{"n_layer": 10, "n_head": 5, "vocab_size": 12466, "norm": "rmsnorm", "norm_place": "pre", "positions": "rope", "qk_norm": false, "init_std_qkv": 0.0288, "init_std_up": 0.0412, "optimizer": "muon_variant", "final_lr_fraction": 0.05, "seq_len": 256, "train_tokens": 449300000, "dataset": "wikipedia_en"}
MLP neurons of a small language model. Each row is named by its layer, matrix (down: output weights) and neuron, and shows model dimensions 48-111. Each number is 128 + 24 x the weight over its row's rms, rounded and kept within 0 to 255. A neuron's up and down rows have the sign that makes its largest values positive.
Before each neuron's rows, "fires before" lists the tokens most often just after its 100 highest values on Wikipedia text that the model never trained on. A number after a token or word is its count.

fires before: "0" 19, "2" 12, "1" 7, "n" 5, "}" 5, "\\" 4
L7.down773 [122 152 140 119 102 128 166 140 163 153  97 109 127 170 125 107 106 127 107  92 165 155 109 141 136 117 123  61 149 124 130 117 133 174 133 145 147 121 126 158  96 161  95 120 122 135  90 125 161 121 110 131 139 149  94 129  96 160 130  94 145 144 103 140]

fires before: " " 38, " the" 20
L7.down210 [ 93 128  92 107  98 117  66 139 137 139 141 183 115 164 149 189  96 158 125 139 117 174 109 120 136 130 157 133 167 138 148 127  96 162 149 115 101 117 149 127  97  84 145  81 120 100 184 165 129  87 146 104 166 103 133 130 129 126 117 127  96 119 106 171]

fires before: "-" 39, "|" 5, " The" 4, "===" 4, "The" 4
L3.down207 [101  94 157 115 162 117 138 108 122 154 156 181 110 110 103 100  97 188 136 154 145 150 161 132 144 133 142  88 124 130 128  88 185 120 126  73 158 126 153  96 160 105 189 139 160 149  95 141  93 146 144  85 155 173 114 123 138  83 132 136  91 183  93 135]

fires before: "==" 23, "In" 11, "The" 9, "===" 8, ":" 5
L7.down440 [154 118 144 167 153 153 130 110  86 128 112 159 111  78 113  95 224 103 143 118 113 134 109 129 140 129 153 146 132 147 163 139 137 128 112 109 154 139 139 112 136 140  96 155 111 144 142  88 125 129 142  82 128 144 115 103 110  97 141 130 108 122 124 148]

fires before: " " 70, "19" 7
L6.down768 [125  99  96 125 143 154 128 172 134 111 113 127 125 193 122 134 109 139 113  85 129 150 124 117 144 152 143  85  86 136 100 114 118  98 155 155 163 129 137 136 152 114 109 109  75 127 152  92 150  92 114 105 157  47 143 123 148 125 164 102 146 143 170 161]

fires before: "." 47, "0" 5, " females" 4, "/km" 4
L7.down512 [126 130 117 118 146 122 141 142 135 105 139 146 110 138  91 156 163 159 110 153  83 148 119 127 143 137 131 118  91 134 151 133 139 124 118 131 105 138 114 128 116 166 116 149 149 171 112 104 103 119 144 133 146 123 104 152 159 121 182 169 106 119 120 161]

fires before: " of" 47, " it" 4, " the" 4
L6.down19 [171 116 126 172  93 124 101 128 113 167  90 159 125 137 107 135 120 164 154  69  90 160 147 126 127 127 141 144 129 111 139 148 117 159 163 116 159 144 101 140 120 158 135 113 103 153 118 133 138 137 137 145 122  88  99 109 144  98 143 176 122 143 170 144]

fires before: " to" 38, " of" 14, " for" 6, " and" 5
L6.down797 [131 113 160  89 133  88 133 150 110 132 148 151 134 193 175 102 131 157 110 108 119 124 112  84 137 138 142 126 155 135 151 108 138 151 141  86 121 146 128 109 157 112 130 139  99 148 116 113 131 111 108 138 124 116 118 131 117 156 110 110 168 169 139 124]

fires before: " as" 64
L7.down812 [137 129 120  90 130 145 148 129 126 136 133 146 126 116 146 123 120 118 131 127  88 118 194 137 112 123 143 149 174 157  97 107 122 126 143  98 179 120 100 146 133 124 122 141  99 109 123  63 110 122 124 158 133 183 104 101 140 135  99 128 113 119 125  71]

fires before: " " 83, " ." 5
L6.down730 [ 86 171 108 105 156 118  84 137 158 134 125 101 125 141 118 139 120 155 123 132  94 127 143 110 145 105 114 141 126 153 134 141 127 106 133 175  77 177  58 159 113 111 130 125 122 123  99 124 112 156 143  91 122  68 117 122 104 141 152 152 128 180 127 161]

fires before: " |" 53, " |\n" 6
L6.down552 [139  83 103 145 160 155  96 112 155 114 134 137  75  47 127 158 130 111 151 101 170 146 103 154 124 128  83 136 153 101 126 125 125 126 129 115 149 139  98 117 163 131 113 145 155 119 156  88 105 100 158 147 149 134  99 138 117 103 135 105 106  91 136 114]

fires before: " " 75
L3.down446 [130 167 193  89  88 143 150  91 126  78 119 146 162 145 150 128  58 122 120 128 122 139 128 140 133 152 152 109 110 123 154 115 107 117 115 119 125 103 145 170 149 140 159  92 171 108 145  98  97 115 161 140 148 102 127 128 162 141  99 136 137 121 136 100]

fires before: " |" 23, " of" 13, "\n" 7, "1" 6, " " 4, "==\n" 4
L6.down94 [173 120  81 107 107 118  85 102 119 152 111 120 123 188 122 143 143 116 118  95 128 131 106 122 132 186 122 144 124 147 141 172 123 131 151 105  96 106 154 136  96 189 159 101 145 150  98 144 135 116 133 125 122 140 113 147 120 105 136 122 156 127  99 131]

fires before: " of" 40, " and" 7, "," 4, " was" 4
L6.down803 [120 140 115 155  98 163 151 142 139 146  93 139 147  85 109 133 179 150 144 122  95 172 153 126 111 137 146 103 103 123 117 119 121  94 103 110 154 132 130 128  97 122  94  91 160 128 148 127 151  68  93 130  88 116 130 106  89 143 127 128 104  94 107 133]

fires before: "." 22, "0" 15, " million" 11, "," 9, " billion" 5, "%" 4
L7.down265 [107 132 158 105 140 142 137 166 108 125 167 105 157 141 104 123  50 136 144 134 122 118 116  92 122  74 148 125 109 157  96 132  88 112 116 170 150 113 112 158 114 113 139 106 127 135 148 196 112 117 144 149 165 116 118 139 158  99 123 167 131 148 136 118]

fires before: " the" 33, " a" 9, " The" 5, "," 4, " his" 4
L3.down464 [111 127 134 115  93 141 123 166  85 113 177 111 106  98 102 117 140 125 153 112  66 118 155 148 132 150 148 131 134 169 138 173  99 164 149 142 122  99 149 110 167 117 118 135  90 132 132 188 148 171 136 170 108 172 115 105 151 118 110 102 182 127  87 141]

fires before: " " 59, " that" 8, " his" 7, " a" 4, " to" 4
L6.down434 [139 166  76 146 142 121 118 157 134 150 142 125 109 130 102 135 128 110 150 124 117 179 127 124 125 192 137 152 113  97 142 147 166 160 134  81 143 126 160 126 147 133 117 136 165 127 115 125 146  96 128 145 136 108 133 149 127 135  83 146 122 155 136 130]

fires before: "," 25, " " 24, "." 7, " the" 6, "ed" 4
L3.down507 [125 100 168 151  97 156  88 148  95  91 126  90 118 114 111 123 138 176 102 118 134 156 138  97 109 139 127 166 120 128 118 140 114 152 174 136 133  93 123 178 141 220 141 118 189 109 114 141 167  96 114 109 133 114 145 120 139 119 104 141 121 124  91  80]

fires before: "0" 33, "1" 25, "2" 12, "3" 6
L7.down762 [126 122  94 131 117 162 132 115 116 120 144 121 113 134 150 158  91 149  99 117 172 157 155  87 129 159 106 139 120 169  98  92 185 142  96 149 149 111 121 177  57 132 113 137 101 108  99  97 129 121 158 172 136 129 134  97 114 105 154 130 113 110 132  91]

fires before: "," 70, " " 20
L7.down34 [146  89 115 153 135 104 129 138 106 122 133 107 107 118 102 155 140  83 142  91 128 174 190 129  88 120 140 150 139 161 131 122 147 127 140 123 105 103 109  72 182 116 179  91 137 113 171 105 104 137 166 121 122 149 159 114 126 159 111 125 160 143  66 135]

fires before: " " 32, " ." 20, "h" 6, " the" 5, "hel" 5, "ider" 4
L3.down240 [124 109 103 155 127 174 143 174 104 139 134 136 135 146 144 134 127  83 121  99 104 121 115 114 145  91 164 138 125  74  93 110  73 126 120  90 120 113 156 166 120  79 110 143 104 104 101 164 100 100 134  89 114 117 117 147 134 116 127  69 164 121 137  97]

fires before: " |" 67, ";" 5
L7.down777 [100 150 116 163 114 128  88  95  96 115 102 137 149 116 145 121 144  95 139  94 143 112 188  82 120 100 133 189 115 150 114 138 151 107 134 110  99 124 170 154 134 128 115 137  84 124 132 118 165 105 131 131 129 108 143 160  80 146 148 150 104 139 130 148]

fires before: "\n" 37, " and" 12, "\n\n" 5, "," 4
L6.down733 [150 123 105 109  71 115 111 136 122 141 133 123 116 142 132 176 117 102 136  89 175 131 157 161 145  88 127 102 124 109 176 109 162 123 140 159 111 119 133 106 141 129 163 171 114 149 134 105 146  89 147 126 107 118 136 159 154 106  87 100  91 118 184  93]

fires before: " " 49, "19" 5, " of" 4, " the" 4
L7.down172 [161 110 184 131 117 155 104 133 129 154 153 180  60 149 116 105 124 102 106 174 121 138 142 127 124 151 175 144 140 151 165  68 129 123 129 126 103 115 120  59 135 114 138 131 141 133 134 139 135 121 142 123 129 140 111  97 149 109  91 127 137 129  88 116]

fires before: " by" 22, " in" 15, " to" 8, " at" 6, " on" 5
L6.down826 [123  92 138 121 148 129 132 152 141 126 100  97 150 147  97 127 135 107 126 152 111 143 135 135 155 162 171 146 129 132 125 139  91 115 119  63 146 114 129  65  98 153 106 151 119 144 166 145 154  93  96 158 105 120 154 152 191 119 121 150  91 140 127 107]

fires before: "0" 53, "1" 24, " " 6, "2" 5
L7.down451 [149 129 136 169 102 139 130 132 131 159 122 134  72 129 164 155 161 103 157 139 137 132 121 140 146 110 150 101 176 123 171 120 104 112  94 166 141 110 154 144 116 180 115 144 129 153 186  99 148 132 147 154 146 137 164 156 123  76  90 124 127 168 155 159]

fires before: "," 32, " " 27, " the" 7, " a" 5
L7.down271 [106 113 148  97 123 151 122 100 172 128 182  99 117 124  79 122 166  73  71 143  88 103 126 152  95 141 104 112  92 143 177 114 133 121 119 137 112 126 159 144 112 133 143 132 125 127 176 139 136 116 166 111 149 123 118 141 160 159 105 131 121 135 126 128]

fires before: " " 27, "\\" 12, "{" 11, "3" 9, " \\" 5, "22" 4
L7.down483 [114 146 102 138 100 136  50 131 132 136 126 117  95 103 156 142 152 107 162  88 167  91 121 126 128 148 119 110 139 169  88 121 129  98 136  98  74 113 120 127 125 136 177 127 142  97 138 112 128  69 104 156 116 106  81 128 123 135 115 108  91  81 174 126]

fires before: "," 23, " the" 17, " that" 11
L7.down190 [120 173  94 110 146 121 100 141 141 179 156  93 152 120  99 112 122  87 111 123 101 105 124  92 100 137 104 108 154 113 100 131 150 139 131 137 116 121 118 118 142  91 116 131 153  98 134  97 127 153 148 165 173  50 129 148 156 146  86 157 117 128 129  76]

fires before: "." 28, "," 14, " of" 10, ".\n\n" 6, " in" 6, " and" 5
L6.down676 [102 125 132  97 126 105 118  89 116 119  54 155 153 170 118 107 113 102 109 143 141 208 170 118 144 150 103 157 128 115 150 178 127 109 123  94 140 108  61 162 145 127 135 117  84 124 107 123 140 143 148 133 166 106 112 111 118 162  66  97  94 129  94 103]

fires before: " " 90, "," 4
L3.down740 [128  67  97 137 104 137 100 113 120 126  96 103 171 148 144  95 117 154  96 113 106 133 132 125 153 111 134 134 102 150 110 113 121 108 114 111 117 142 155  69 100  84  99 123 117 153 177 124 150 102 118 104 119 131 114 128 137 111 173  99 120 117 178  95]

fires before: " |" 34, "==\n" 7, "19" 6, " and" 5, " (" 5
L6.down85 [127 132  97 165 146 105 130 122 158 110 118 148 117 120 125 110  94 131 119 109 135 114 107 129 125 138 128 146 142 129 113 182 153  76 112 114 169 107 105 162 144 125 123 125 167 122 158 132 153 118 151 170 169 105 168  99 125 120 165 192 141 144 112 152]